Weights of a small transformer language model.
Training: a variant of Muon for these matrices, 7944 steps.
MLP neurons of a small language model. Each row is named by its layer, matrix (gate and up: input weights) and neuron, and shows model dimensions 80-175. Each number is 128 + 24 x the weight over its row's rms, rounded and kept within 0 to 255. Numbers have three digits each. A neuron's up and down rows have the sign that makes its largest values positive.
Before each neuron's rows, "fires on" lists the tokens most often at its 100 highest values on Wikipedia text that the model never trained on.

fires on: " |", " –", " of", " and", " /", "),"
L18.gate232:138140115152117116077146131115125103143137119151092114091145115136097111100114112126155137128196086136160147123150154110111150118157111143105144126122130146146103131144135128132150123079148142115140156120102108105122091107124169145125117128131123091114100151141144145156139131114106175162
L18.up232:145149135131127153104117149121118139144090116119079110148106120161072139108098106138101133159120116135108113063105155097130096145133092126076130128126118106137105135137098151092195165097126171142123143131113129091173139150143125097108183088171103139109095120152121125089130141172121163093

fires on: " and", " or", ",", "os"
L19.gate90:093147129152133124142172128105152106153108131117103122130126140109093124114152125152087135133154108095105143150127146136141126148126115149108136121141111136116140178186152124133102115106139120131100133104159136134100130147154133084145137136090104120056148149137133127158088165101158096138
L19.up90:143126128165112171120140111158121128113138159155128159183110126153121130141138139116102161147148108135116146088153111149114085129106110119153137113100104142116102190131122125119106132125211128131098138094130128141105123126134100151102113121095112166132122101123121132127104112130087105122

fires on: ",", "v"
L16.gate287:107148103151116144133106134109108173112140112112146119139120165133114097151165151095146165165117119107098117078121182155106108146139105104125128089139126102132164111150150157125115151116149153148130115144102166096155121130134117122139103127147169145130124150120195113121106130156104126135
L16.up287:089117141148118105117130163108125138148111184151171123166149117163074105101137138084093157137162169127086112168114148100114074087130141105136125136100097123130131120139090152122122104104135144137135124100138097158135145178123122105140101165128147103085172129131128123091147127109171141115

fires on: " =\n\n", "\n", "===\n\n", "==\n\n", "====\n\n", " ===\n\n"
L15.gate268:144136165149154146122134127127098147103141097144139103156123148141134075126144132117133128095088072115127157119124112155156100131108132131090106099148146115120181125104151144130143134129179115089136099165103145132103133147124171102123149157121143077110141126121167139084154141160077121094
L15.up268:132120105107158108114148141156138110146122118133133106140114142148094151180121142116147111130095137110138124112115127131116145137145121128128097125152170134083110126088153087125132120126116132124109183132105158163106128157119154139102138117156087167109126183127099124093133077177095130145

fires on: ",", "ri", " District", "ense"
L8.gate160:126103121128103089076124132138155098159131093147132190154144139124097119105149110136143140111085063099126115156105127134113148092102123161118104169139141111120158138111100135102126126126139149114120084154090137095110130115106094119166134132124149094147113135129118117148182055157141160105
L8.up160:101120114093148128153149135124157137125153159140131147152145138167120141121107135103140093094150084122130131110166106144105164144106123124101145113175114133142112132144152129130133184119155140144057099139106124139140140134127135121149153130078117118158111111099106121135134131066145114119

fires on: ",", " and", "),", "TA"
L14.gate15:146154100177145129084152161176170125103099115112138139142138146127123139099113134114122131138126156157119131146160106114118126089141122125117144103110107118138161130146114115107142116134151134123113128159155103087113131128126125131115120141102141088115129115125080150127120136166187115127
L14.up15:161165134081137099113084188129131170137129123150146116107114178161111114121145132132121124128127109149078129132122132102149127162126141135126140117099158121109121142121162116120121144142087140137095147111108129086133139142129138147119130120156125131101125143143115097160104093158112138122

fires on: ",", " and", " or"
L16.gate97:131121109154136120119096136119134092169108147142148116124107181165106149094163154127097154126163120088096139164136099132136105142124136153143165092128149136130111135156133116096057166120115153173121137126127144154116130136107152130152125123075134117120156136146120130140124154115170153159
L16.up97:145153125125070155096124121161114153107165123161116136165102108124127161136080130151083173171076166113109142136150129116076118134103158082111122145115107147117153116104126109130140120165124114129150183074131144134107149129126118110157113137111136118110120130130095132134113145113139096084

fires on: " |", "S", " –"
L15.gate288:122161123147120137163147143136127175133146123139156143149128150125124123125150166128117121146160171166141112087123139134127138096130159158111109161106142114158146076120136124115153134126126125188065161155127099128159066095179150120076125147168105122154136136086118116080105119155133118138
L15.up288:162092130115162159166138116114088063115154137108175066129129099134131106200129094133156104117119181089108146121129126147083135104162096109139179178162117137147143130155163131152166125149130147126108133146165111159115092094175141156131107138149156108093142124134130120145137122168123123131

fires on: "'", " '", " [", " any", "—", "15"
L14.gate32:107133128111125123141145102143119097151123146114156114134138167116124082121114108133077117116135126162110126103102166154157095131157155133107068078142143098147108180123135097145114142120086116091056146127129132120117130131093096080109101132108128157148131132136148093134166102149130150095
L14.up32:147122112102106049134137119109159119115129126110117151130120087127119144149099100137121150160125114121137125125079124126135122181107147123123098140120120128119129132149122087104131100126150118118158170080134111055143197138146120169144124157078116140107118136110097111117124146069154110096

fires on: " music", " both", " students", " some", " relig"
L7.gate168:105109114121126098109112100145125166122154093137099133131151154136132102130129096130175123102153136137093136114161131115146160133136174161128112143123107188112103120117136109116090113144116101153123159137094115110133083127124094126117115155075109107119107154131099128143143149148131109091
L7.up168:160141104113101133125137133114120163122127140160129124125121107128121148144133115125164131114145102113075141133135114132093097120098141103133098124132126139136113133111145075126077176134151118163102098115099121136117125125138084171102127142189161153139072118099127141130123177134103117103

fires on: " |", ",", ";"
L16.gate54:101106134128120141114133119151123131170094088175105124141126158096113127120131107122160118133131113127092158185132126157149108149113125160149169154094140092119146141130131101099152115114147143175116151094120110113169141144157125117111165147127183109066135127117129124174155119150123175118
L16.up54:113112154098158143139123153125123160140145101163169125135105155112110107145126129121145150084107102096118098142116157125126118127119151118160079097093146102166180087108138126131152152105129143120125117153109084150139138133129142107110111123153143133136099100120103138099119132105118190119

fires on: "\n", ")\n", ".\n", "8", "0"
L20.gate248:123151128143127112114110132151149155098185104102138127145124100138113127114103130121130114128146156127158097087073122165153123148137110126108161145097176162148161109090159116117133129122141104107154129104140134133089147134126124106147113135104137170141092136155052126084122107152122119135
L20.up248:109191089125093170101122124142112125121141159157098113119151126131134105079118138134077129099163109138149163124141129114127162128127144155135071125082159168114154126098145113091079107149119087117139117128150098087139139160136154151132075081117132115138125088104146119116146104125125110122

fires on: "-", "–", " [", "[", "K"
L18.gate49:139129153115117103151056096102090117080156102131132116135106143127119091143114125066115145141107146143100148116118121124156136096147157140147136118117136152156123106172137119120120152143099139128116111164149143157091090112105124121142122096121154120114108165112131085143131151156127104092
L18.up49:134136082176152121155126127118128058089112103129097139125144144134113109075114107137132125080136117154137139130152120117050147113189154159123099123121119127122118155113094077126106097140141147130118129069160123135153165149140138157114110153128141120120079140114125111145156143115143173126

fires on: " |"
L5.gate133:111115132154144081163155121106102179113115151141151132123123091147136108118122103136107130127162131126112148138133115140135148131125146134177185169138128125120148139084112109125119141160150071091076091098155124105120122123095139099135130108134153109155147153152159149141121138104134159141
L5.up133:109096107146169139141166181137129160142140144081108146170107121143115111108132124121092118165144144159134150139111117161136163132144107096118108109105142118086105092136058156187157085166137167115105147146162143141157117124144133167121113106134128131097107132130130116116133153094160137107

fires on: ";", " |", " at", " At"
L6.gate176:146136120104164125102097113136131120128135136076139155174112107142159126110166127080122157160104133142124157158093158128139163131112126126137169142135128119150135123120106114116130118107135082151099127147139109133135110124140159106183098151191117135096124135133145129145126146097182151124
L6.up176:105148112133148125155146146170120150123151161077167136117147105140131118150121120153144125141149120166122116151120147141158177092179088103150119113098111048114102112121147126119118130161143126134091117143134117107088142102134141165133107090139098142115116096145118163143151156118120120138

fires on: "\"", " November", "”"
L12.gate27:085123138096168163131128132139141114107125115116137175151080121133108157129103133087139126131132105109136163119063146130124105133125098158079116161146132116140169157113150091133143099150165100101099139176145147145114108117128122105081116144134156118102112167113151081118105119092134135126
L12.up27:115147140151125170099141099130141117119148149104074133124140138122157137149126094101143112152094105135143128116153156093117139115125130118130124142148151120125108123148128067147145085134139123143123144159139125116132120108166103136101124199111113114146108125134140130118114130122124107078

fires on: "it", "se", "ine", "itor"
L3.gate116:111107134124089169102116143124102096149108148141141178133112105083162166102157145132100166125137127117036078103128105130121105113119117130121120147090101151125137114147144130126150127098136118138144150126121149084172120116108096127107131191114157116137112090086134116105128139107117122116
L3.up116:113101150105094127163112148159123102171125137096123110083144097088155121137152126106100131097133144123082146097104144158104124102125163144116113141112132145104124142138151141122117168096159134130110177120130107124139113144157132157107124120127137126136142106111117134107122146083132155161

fires on: "^{", "_{", "op", " mov", "hem"
L6.gate126:141099104095090104122107149083128159092131163122134167125126109109108085107121136129083157156116164112124136110106141156121111104122144117114149141121109088088131139125121120108162134134149100124105135125129136166152157098135151143150106110131160114137117137138119122112182106155200121167
L6.up126:145140121136121123144113140130155137111114147153074140092133139072123101127123125172147148147126127158164149143149134103133133140182102112139109124139137124145105166110149113107155147109127118174138109092095098096151164146138093104143097091155127165141156091106131158124139113155112138105

fires on: "ing", " life", "on", "ath", " Length", "vision"
L10.gate108:096076141125135151120121139127072125118148122159131129145160113160159130134145128159138155105102144141156127090122132121119155129142096141118149135163181137098112106072126175137124135151127152071116107140125148133133142152092096118107108133141147084157130127136116111098084120161128168170
L10.up108:141128108107182121125097102163164119186177077104139134149099125133117112154150098110142144102152109115123111082123125150152155132121089114124117100122161123132148122138094159110125119172116170110170108145156148088130117124089146147127129130109153116150125127112148128122144092097105121160

fires on: "-", "-b"
L16.gate150:107155129095108123113135121162142126098091135088126147081096144143167147146121106115115086151164180108143101119126163159149108149159128159124139163106144119128102138095134188172125097148185118137135169146120154122135081141120132120126124108118164154110149137163170109069088130164133160131
L16.up150:111171086174135137082119130088115183112128166136131112091166118115116094074065157130107115136111121133140122128137100123110144121136153133148111129105143127126137111137116119120120123132098167155102137076147113136128168134103142125125101142147159102137124107137151111166122086133169113180

fires on: "00", " You", " you", " they", "ults", "'t"
L14.gate107:111157132157113107130127156122124156142109068114124164178087143162065126104093079119140101125107154094131132071123175138165118102148142120135138122157150107180146164177107086135143125184128132107148106132139129151135144128133111164147139125143126125162116136153137103169134144145103087134
L14.up107:113082105129116093104086161107130078056177110094159089137170162127147151104143117149121151116158157147145128142100143070164163091169111125060134121139146122098123145121130130153155137127138100145127120100069126157125155083125132134184105137136133112114114145096137105120136131105148123115

fires on: "),", " and", " a", ",", " is"
L14.gate125:086182111134144118114176149116120123151104069106047104124116161173100117167131167118092134114162111135098109129129139122106136146139148188141136112112113128119136139159098132099164105099144148101150143119098128133163099149088173151140141082163141156133140119126128143114132133181177141097
L14.up125:112110102129138119130121114119136157121119133168090133122144155122119139119138148104107137156136088135126146142178132119175142132126126122125110116113123126052088139163133102106175181134110166116142131088141122111124092197125131141101188160159158133082135150154143119133090090171146111142

fires on: "18", "17", "as", "in", "ains"
L5.gate289:116117124152111109113053148137117167107124108155132107148138108092138136109124138072113127081147111127069112101092139127131169117109157125091143137164117122132131170131137120133151087157150157080169189131134123140142161139152180118145136140128132149135163103159168132118120118154125108147
L5.up289:106113113165098152077096119150096134099127151134141122115146061105175130145162099104157106105146114160138110081108147063106146120114183127088082175109090111114145128116165140138160120081135129119102126129143141134114112139148148117173114109111114130123120102168130115130113131149120100130

fires on: " =\n\n", " ===\n\n", "\n\n", " ===\n", "===\n"
L14.gate127:152161124143124157113154117174118148129116103160168117101090117114144127148112117149085141119139110112099135109067107117137121123162156111144119111175120103159093135142102130125125153111159117100097145130129118131114106151118144120108118123148137090119114136145130125083133140139127138136
L14.up127:134107093122130147132106124116110157186124148120159154178143086157117127177129128138116126126121133106097153124118097167101127133144119134125089098166118096174127149094156142121131116145122116148092103126053140136104111071127106123124135130155123151134160143092154089119184105151134113136

fires on: "6", "4", "1", "7", "8", "5"
L7.gate10:059137124139128119136142127152127130095106108112128128163151130134156111101136135118101153160125131154118115139090130113202101108169151136127129124120145156138113132128170151154135141116147155114119087158115143109129119100108136130112117117120100129164138064169126104144128167102164122161
L7.up10:112147096167113140102126121147136160125125148094160128109170122160128096063152151122121105130146146128125088129119141093124126066134135140109129164163112129158085153116150152164140121117160136133176133121147172136081136147081159118125144151178112144123166156137119077131130109152153111089

fires on: "18", "1", "15"
L11.gate308:139104116121153148141142171165118126133129137121152136140118135167120103164087066112129173141145097120130106099147117136135102124134147145158109112105171145137133173180176138085182115119127140106115105077127098126145083143086114133080149141130146133119145120140154075104132135129172117145
L11.up308:134100119127138153096103143114115154133128155109129141155126121159150125127145131123178104149145093112137146075154131097151121130107155136138116136128134139128097116125138170165130136101164120156122116136118179171132087111131143146107132122165142173189156143139139117175111123150121142114

fires on: " p"
L12.gate215:082120136104100140122142157121157116150109092153143154149134125124181134156139158121111123119133130177115115141124110125133137129147134157106111181124182143124147093121125132119100072104158124106092177102138119107099152174148062128124096118162139128130083116121157108119149098123114097141
L12.up215:155138113130178136108086072111124135076075051102137136090123129160129129113137142130103093146159136174167087160127112101090133126192114150119149143113093143153132105102089126139146132136147105144167138099112107119123129120131116152112132104136103141157152102168139099084130089120133141070

fires on: " |\n", "\n", "+", "'\n", " "
L19.gate296:062159121131133143124109145114135104094140087140109101138104164145142112145117133121101111130137140124151094122131105159114165132112139131130104126135182141132120134082082104133081127169156109143099090111135138086077109124180117101125160176142114135103111113117119176082135125134109156107
L19.up296:124120127187137123101107154116144125096121104121122131173109117135106104119167143145147147133176161127144100132101116123154132092099156085116127117139131097143135142090180123116118134130159099091181118139096075113117127142106141118121084112132128148155150154112117131106105111139123157145

fires on: "–", " (", " played", " Sc", "sc"
L14.gate169:106117119149148077081155103121116162098128103117113125097116129138139159152164118102120116132137139126159104139083074145152132080159119113112105089115100116141141148133179119165148152139108138110101123169131123118077125130122100107163138123063127122123155116144138151113082093158156150128
L14.up169:061151110127122156097138113124124103115105162146142169089080114117141099123125128138134105136191083173131093110120056135118155144106172155130137115131119125162133135122110139144091105093116156125124088119126163119155113122138139137134171155154100139103128127125089114103134133106098141095

fires on: "),", " =\n\n", " is", " (", " was", ","
L11.gate137:166150125153160114161141108154117155061081105139114112123094200142135127127119107120127119111119106132150092167151111156122164141119122172139111129125160123111093135091105127081132126078135125114136124179113132132129120164175161122158150133109144131097104081155094097141104097107164139128
L11.up137:132139142131157101183123071130104154126098096142128133165121161147136127124135090145125099080155115104130122170113149132152118148136124114103107137158185119078137142078136102111159148125112144142146178090156116115143112157119144131143165113127132136115081154149136110137096073107170117142

fires on: "O", " |", " D", ",", "ou", ";"
L21.gate50:118125127121121163119089133092113155125114108119178184125161101129165086096130166153125141114151125134135183100117107148134109129117124109144146112123127119158144164080151104128125097097164133116136136083119076158149126120124112081154125131130123131134141124113101096109171175126112114100
L21.up50:095105150134159112153158131132117151145102130098094116161110098128141157125156151133159109139134124095136170128138102149163082150128124109128119086132094136093163120111102124151131066143142107111123159118111097129126128099140123153139092115108078166176149109151105114100147151121100175111

fires on: " [", " '", " “", "-", "*", "/"
L17.gate110:104118154142115070105090111125126118126070126119135125118144172105112090114124100169161097107146161115071129068128128185122116155139099086076116085128115132120058100166143108118124160132119096185084120131117122133131135120126095165107111114117096138099101141132138135143160097152135124080
L17.up110:133076139135157133134112119109168165102134129130137087164095105126148122138128090109141103172130130157156092108116114131157141114132175188116118113153116139110102121118145137116137109132121114142124158116137094122171113144132137134152153119142140129148159142144129122140102115121149161114

fires on: ",", "),", "\","
L12.gate296:113086120130080115129116171123111112114132156117157178129131180136136073115155106151121130133154082157140125110119130172139114109120109154128101148108113131117117102162094120076158135113127115109105168095157113098134107108119134116121112141101108111124102140138126076116107133070180165106
L12.up296:084163152138148155138130168118085107099093124123156175151112147171134148100113149097129105106124164128103116174108145109159136127058123130123139143132103114126115080097120127109105129078152131118142116126140095136154142091095137138172129200121144151086152135135108145089130132101180143128

fires on: " p", " v", " Med", " c", " b", " ch"
L16.gate291:110091124126091140127102135105106134153114080108118113123153131112125082125154151102133119104137152166142140108123125125115079143168116127150135180144147124116123088147134112141131129140165138130127127110156150113132176162124080122100124163141157107083141130183151091079123107102109142126
L16.up291:097139115099107113128117072131120131140102126096129140130118131122103156171162167138161107154162138127155138115163137129139171142141097143146114145091166156120131073109173148103128100125100141116141155124135115161143105137132139129129147169119143195097156121153154125144114135134162135140

fires on: "–", "."
L18.gate91:138105159107124120100095138159121157151147091155082120074134119132117123093092121145151119124123100137128116113070101138113160158118127165150120120147164133129134126122135112153088117134158106092189114146124134141170101152131173135155097150137107130145163102128093142137131081131139163088
L18.up91:125125170135137144114099110085115122134124110093116137140140140130116157133121120095123077158090076143131117069096136117118153156148105135133173100134155149160100145127140149121102158151138111115118128091096114119167145163137111132137169113105154115134138132143105137092113136131077166108

fires on: "20", "–", "0", " ", "1", "2"
L20.gate174:140152138141149138123163107097134126132127127157110163109159163189174107111079120130148096151143116150117159111086084145082110163119157155114128111112122114168101136113080100111128137117115139135141112139151124129144127115118131127128122154089121143155146110181132120103148115101171116102
L20.up174:090118181108180114138148110091114081122159135109104157131117140095130119133158123082121155128096106147122163086128122119065127136136133081133106098157132204161125142136104142137111134100129109132149144120111124139154143137109134148100109084133100096115142129110085090129122129144137142137

fires on: " (", "–", "{", "\\", "19"
L15.gate336:115140136125105114141148159159125112102150147105088136134143158154170076158145123107121101086136160098172146093123070132152108071128150111084106113103154142162155119148136144166137170108137170133137152102142101134105079094156121152153134120125137087154127177117107129111154110105151138117
L15.up336:133120129098097158153141108124150115108120139140149106133169124129138116101141131113139127118171101088081099122136157127125134112108152117146130055162185159112113123132114102109127075112119162182068111129118174128154066148076118116129137153135097131146095066124124133134118098115109139097

fires on: "\n", ")\n", "0"
L21.gate345:126144130122129133120118128143153075119146132129138155114082162132111121111143156117124118137107142128098186107057107118130144153098150139122116100125114110157149133159105135114122140128152056140153088097169114111128146177118101088146145119127097164082086104150151099112143120142138109094
L21.up345:100119099163108113129091178161108110136147108139093125163122115128100126133153168122097124126101142112133129158114122097147125142122101105134107097115167136126174114154210129130142109158134103102175100147105130108139113144103160155099123123156148160128077103101165135106092131055107105120

fires on: ":", "″N", " information", "ation", " post"
L5.gate19:142106128115115135142106124149131148126138138136093146100127150147152136072167131098125136121111108128143087126154149126123130141128107099105164138155089145133107116131134143097123138134145127133180142127117138068127119158088146096147122206132171067134122097115160160120141163121091114163
L5.up19:125165135096100120144159112128125112152124140168132150132109133155139079093087129147139134129120108127133094152075103175123134121118116082123090114141091103106150142110128183100103138089129125146091160115152146130144128154152135133122142118115141134131125119139154114132113101137127124085

fires on: ":", " /", " •", " (", "53", "32"
L6.gate100:127119118089125126108109169085136122093150120149143144096105111125133082127143128105128114130100128111149105090114137142126109124144158127149152124188099140115138114130079122163124126099147091113159111121113148124143135143144102115121144124164136137100191180141097115127114115097150120135
L6.up100:123146137122151099111136095084115142160087154166127150155115117157130110121135152126135061125124122139097111134177095120141143132094151128099143127143115126154165125128155131147125143116149117096110105167133121107124115088122078179146111142136149100111156163118148114089182140118104134096

fires on: ",", " (", " and", ")", ";", ");"
L15.gate163:135141121121135130115107130101129140139142149081113113148145157113118138082129136153127133147133151122094120136194152142148119168145117133138108160089135151114138102151143119130169136105078102106088117122138125129169152128153111120166107128103171082088096108111133129151167139129138127136
L15.up163:118086127132114134124097167113118159114127140134146126141118160148089105139129133140099131158119160119135094135157118089118128155118148111104146105129135130141147081137134149110151181142115100163118141125106114094160128114139159148124048122153188111120142156131146136085164118156158158164

fires on: " |", ")\n", ";", " al", ")"
L21.gate73:130151135150114144137143114136136149117107122150080118136148109141064142127109120149118143179144143128136172110071138120115131151120115147139124136129114162131150119120120083124126153153124068193122136103164086099136064139132143181109094126097132136089127154120177073098119143145181119115
L21.up73:157150146143082092096168135123152112126095137132136113134132133167122106112121124150073147103144139113115149115078124119175144106099111055117140129089164076120154177120142125167153069150124112110145160112142124135135097105110201131134130095151104111100154115098106149110132121116105130116

fires on: " and", " =\n\n", " &", " (", ","
L8.gate323:132144082156127146112087136075100076139100133152139176146134094120127086138124098144106160105128119093096146154144129115111083134134086083102151137133156144105150138114113126113120126102145163102165138176143150114159152136156134079124120128110116134094107120139073104095118141147155130165
L8.up323:114113155123123178138188095168132126120131162133141135151084125144137111126149158101166163114164121141119096099128100133153093143130139148112085130089131104117136097139107130151142109099123100105142157108145168116124114125131126090122113119133108130131133141130109121159135100133118084156

fires on: "-", " "
L12.gate225:154152076144119102087149141162154157114140135128127174111120153142150086144144120125115114121118160148141076140146114139114099161114160181137151126101178108134117089116097136151137104097116113149126151089122140121088128126110100175136091101124132161121103113139141106117080135117171132107
L12.up225:080124139131082144122079161121136108132090131127153103160186155134148106099130135142137117183123107093137116120083131133115126102116149094154128128113143142099083124122104132143150131107103137126141100117118140139131131128156101155120158148163158143127145095099131155131125111078083122147

fires on: ","
L10.gate268:129147124106134117107134119147126116146126160108143138112113147107104129116127138112134116178105101137074111126145131147100144143178165148102121094106102172141138115154146113132074154104119141132114073123061135113135087120121144086135116119117137141112133105091127143124146119142158131109
L10.up268:129125149127150091102117152167136137161084165148112170125112099165140114114148122123108089162149119128132083121149162116092132112116174149119149144110122134116125108136090140100100131098133160181132150140130134113109106134104143126121107177118153131109158167106127119147128145110107143056

fires on: "-", " -", " civil"
L8.gate261:141132163097118151161123103095097153138141102125123160143166097118142092150113112133115103102092113168177161107158099130101114135151133143155126084109110150099167132113128107106112154135123120142102149133142096121122094137125134102150067082130110136090128105123137109126138101156183123096
L8.up261:102145111111146158113157131147088126138117106122121133207131100107127114123086114111110118128107133151143185106157152101126145144127115148131106086111125140137110141139098114154130125158125096149118132110137143119177091167115147169110115110146135107147084102136131122144144167135189173094

fires on: "d", "reen", "oun", "os"
L3.gate345:135095122149132119146112107139140161134097097143175084141120160120155096150150159067106131172126142115150078178124138115103133161103157159129131126143108113115152162133132149125105120139175160121183092138136149078165149151073129110106153127097114158142130125102125128118138140123133128121
L3.up345:137136110093150181168076099096106143098108158093098093127130122116127127120118118099089130161144100146151095115157114124112106114110086127178130145160123097105138166108152130110135119106118124110150154100116099120172136106122127129140099113126123141146128161112159105178158171134111113144

fires on: "\"", "us", " de", ".\"", "'", "”"
L11.gate285:089122091139145134086125111121151120129147132149113109148154144128163161105150134102192105129115152150098135103141113083121117114189112120105146109151101120111173138118118089127110089107152122124157134183184123123160136149146117144134100139155108114108085139140119133166122097114118095153
L11.up285:163131156098133176118126165161123143113155154128114128102155140162156143126125161152127102143118112114169114091155118153107089167114149086100120161129157108138144156128127094120141117200111123140125137148158132109159159154138135100139096144118107157106143153143135127103179145139147100085

fires on: " –", " Czech", "–", "ul"
L18.gate281:140152114163145088119178119109084158121153151152120096126125077156126103110094123118088145083135131115110101115149175167096126141117142141132143117120091107125132183107115126133146125118091137097090076150126146076146139154146121106138109103121086144081129124098086151095162120143178127133
L18.up281:079157115148183149156164104131161128156089137148146120094116176136163114091102107082134125131099109139115098152067134083146140125139136118129128124134140097103107136126159164124109127112124155102090096152157136115134111170107131136136111155114120129143150125128122156117114147062088131074

fires on: " and", ",", "ft", "le", "one"
L17.gate238:125155153140116153138106115123123112114139083163104168169144120130104106111113120129118131128112132129121146146178139143113108147099156121125170145145154140118190129184138142110129100129140107109102137136144124125153115118115095142152138139073191104115109136078149115093149107147173136107
L17.up238:138130105177131117099098154131077149190139113128125112125096121113127108148105134129120097129114118162143098109160137123099098153107129126144147102166103166142121142136107120141139143121132131101132170080115132091103139153143099174133122125146098139104173171117124147131116136161135162139

fires on: ":", "):"
L6.gate5:121123159100157135131130112092114169127167144174107138133099134133166093088120119152149114154100145144118107183121109183172094118122135128095120127141089146124125129121110106157092082090133143142126130170149148110128122152156158179111135103122142159119163143169143128126092144108114164172
L6.up5:140134174112138123088139132081102086152094113133080179145096126171159110087134138157119107135115127124159105163067130164144119101118121152114120082165081091146165115175132117076104143119116141106123110152153146171124143151131120169123104091147115127105125108139150129110111098096119144118

fires on: "19", "18", "ić", "17", "20"
L15.gate159:106165126148106145142102145145124109124131110139174166143157136122138107150135068133129136077135108135126094115132153113102144137143127103140102115181133140132132134158111122176115079117138119118106130097142128154146111127167092162157124119127109138122115078139164082104126124141172109122
L15.up159:140085124151119099148146125144096140092133173106135121120086099097171142115125094165148147120151119137088112105130122122146120128127131129099125105121114088133105143148154071123107120139143095112112126116135077151118130100112127148150129121135107121118125090166122069114129140131143146130

fires on: "\n", ")\n", "8", ".\n", "."
L16.gate75:120154118081109140126132176151156089109129137140137125157125139091114157123121092119141152115146137100130138105090071125145158145077141133131141147140149164134167148133150144124098149108173062107124150159118107109137116139131143119122169083112136134108077115123101118115084115138127140115
L16.up75:109081079143165128129127101114131092108160149146092137126117100097096097123145173086126111146119144130160186128105148105118111098113091104100100170114089107114122113142108106134102138169072078147098120116134125148137134107109135167123128128107120113131156111104142126131133102105101087109

fires on: "1", "2", "5", "0", "3", "4"
L7.gate283:129143179122164105130104102111124124095118119138143130128156146103118118127079128141086140078117159127135069077131113136135083154150113151164077114114117116103113140161139101052138136153121137173156124139146120113148110114097156139108136133112066118138125136129105142122133125173129146164
L7.up283:123102165100129185108072128112103123115101134104122132131151132184135156102150138119157118160161119098147119157136156071115080102093125151118159089158142090126117130129114149135133129117118143167139154111168176099088133168093140139154111116116101097115143150122122107138069153117109137139

fires on: " |", " and", " y", " off", " &"
L12.gate283:106085149136135132131100142133131099154109138136118095176136137126123126125176108115185126139156107118170147087145125121110134155150059100124170116120088140133127115110141126129112108107109174120114142166142123164170180121127108056115135136140136104142127113118148173128119090166107167116
L12.up283:122115106130133137128150086144105104096113079133101114167100125100140138148161118128133177142122090098129138151126124100109107105133181099140185114127120156142145128143151123090195128128122122118129112127130165120138170160122112104146143078117092108120118100176110101084092146120134120143

fires on: " |", " –", "_", ","
L16.gate196:134124102100129114146170138139146132138136162152156116162133104155171127131088097146152136119150133124073123115091146133127104118146134148123142163115156122112136093128127109123148117115126153144070080088143130100155065125116155148154139143133123106149133145114132082162139119146117146163
L16.up196:150157106111130116160165138158138157137158175105162120136089108160104137153136118110115103078140177125116136101162166098093150128185207123140142128113166104146150085136150137154145144151162130153103155138150174090143085105164135104130130122138119113141120175083125136133098147151105129131

fires on: "-", "ak", "k", "os", "d", "4"
L7.gate325:155115170150109104137077149117088111119118133158099125140117153065098129105131174105127102139141119122128115154145134135135167134097119124133153149099162156188101144141138152099159074141127150155148110118157180119107127089121180141085139123123105135089126132089128178154140088140126101104
L7.up325:100094146092144169097072119117105173107077165137104109129098133124157155140115165114080124137132103111164127133086133140136123101116112129166136162134100130139142178085111128111089132136163146158142147135083126129151135134127124157139128124137139113104180140109132104156096097140154125132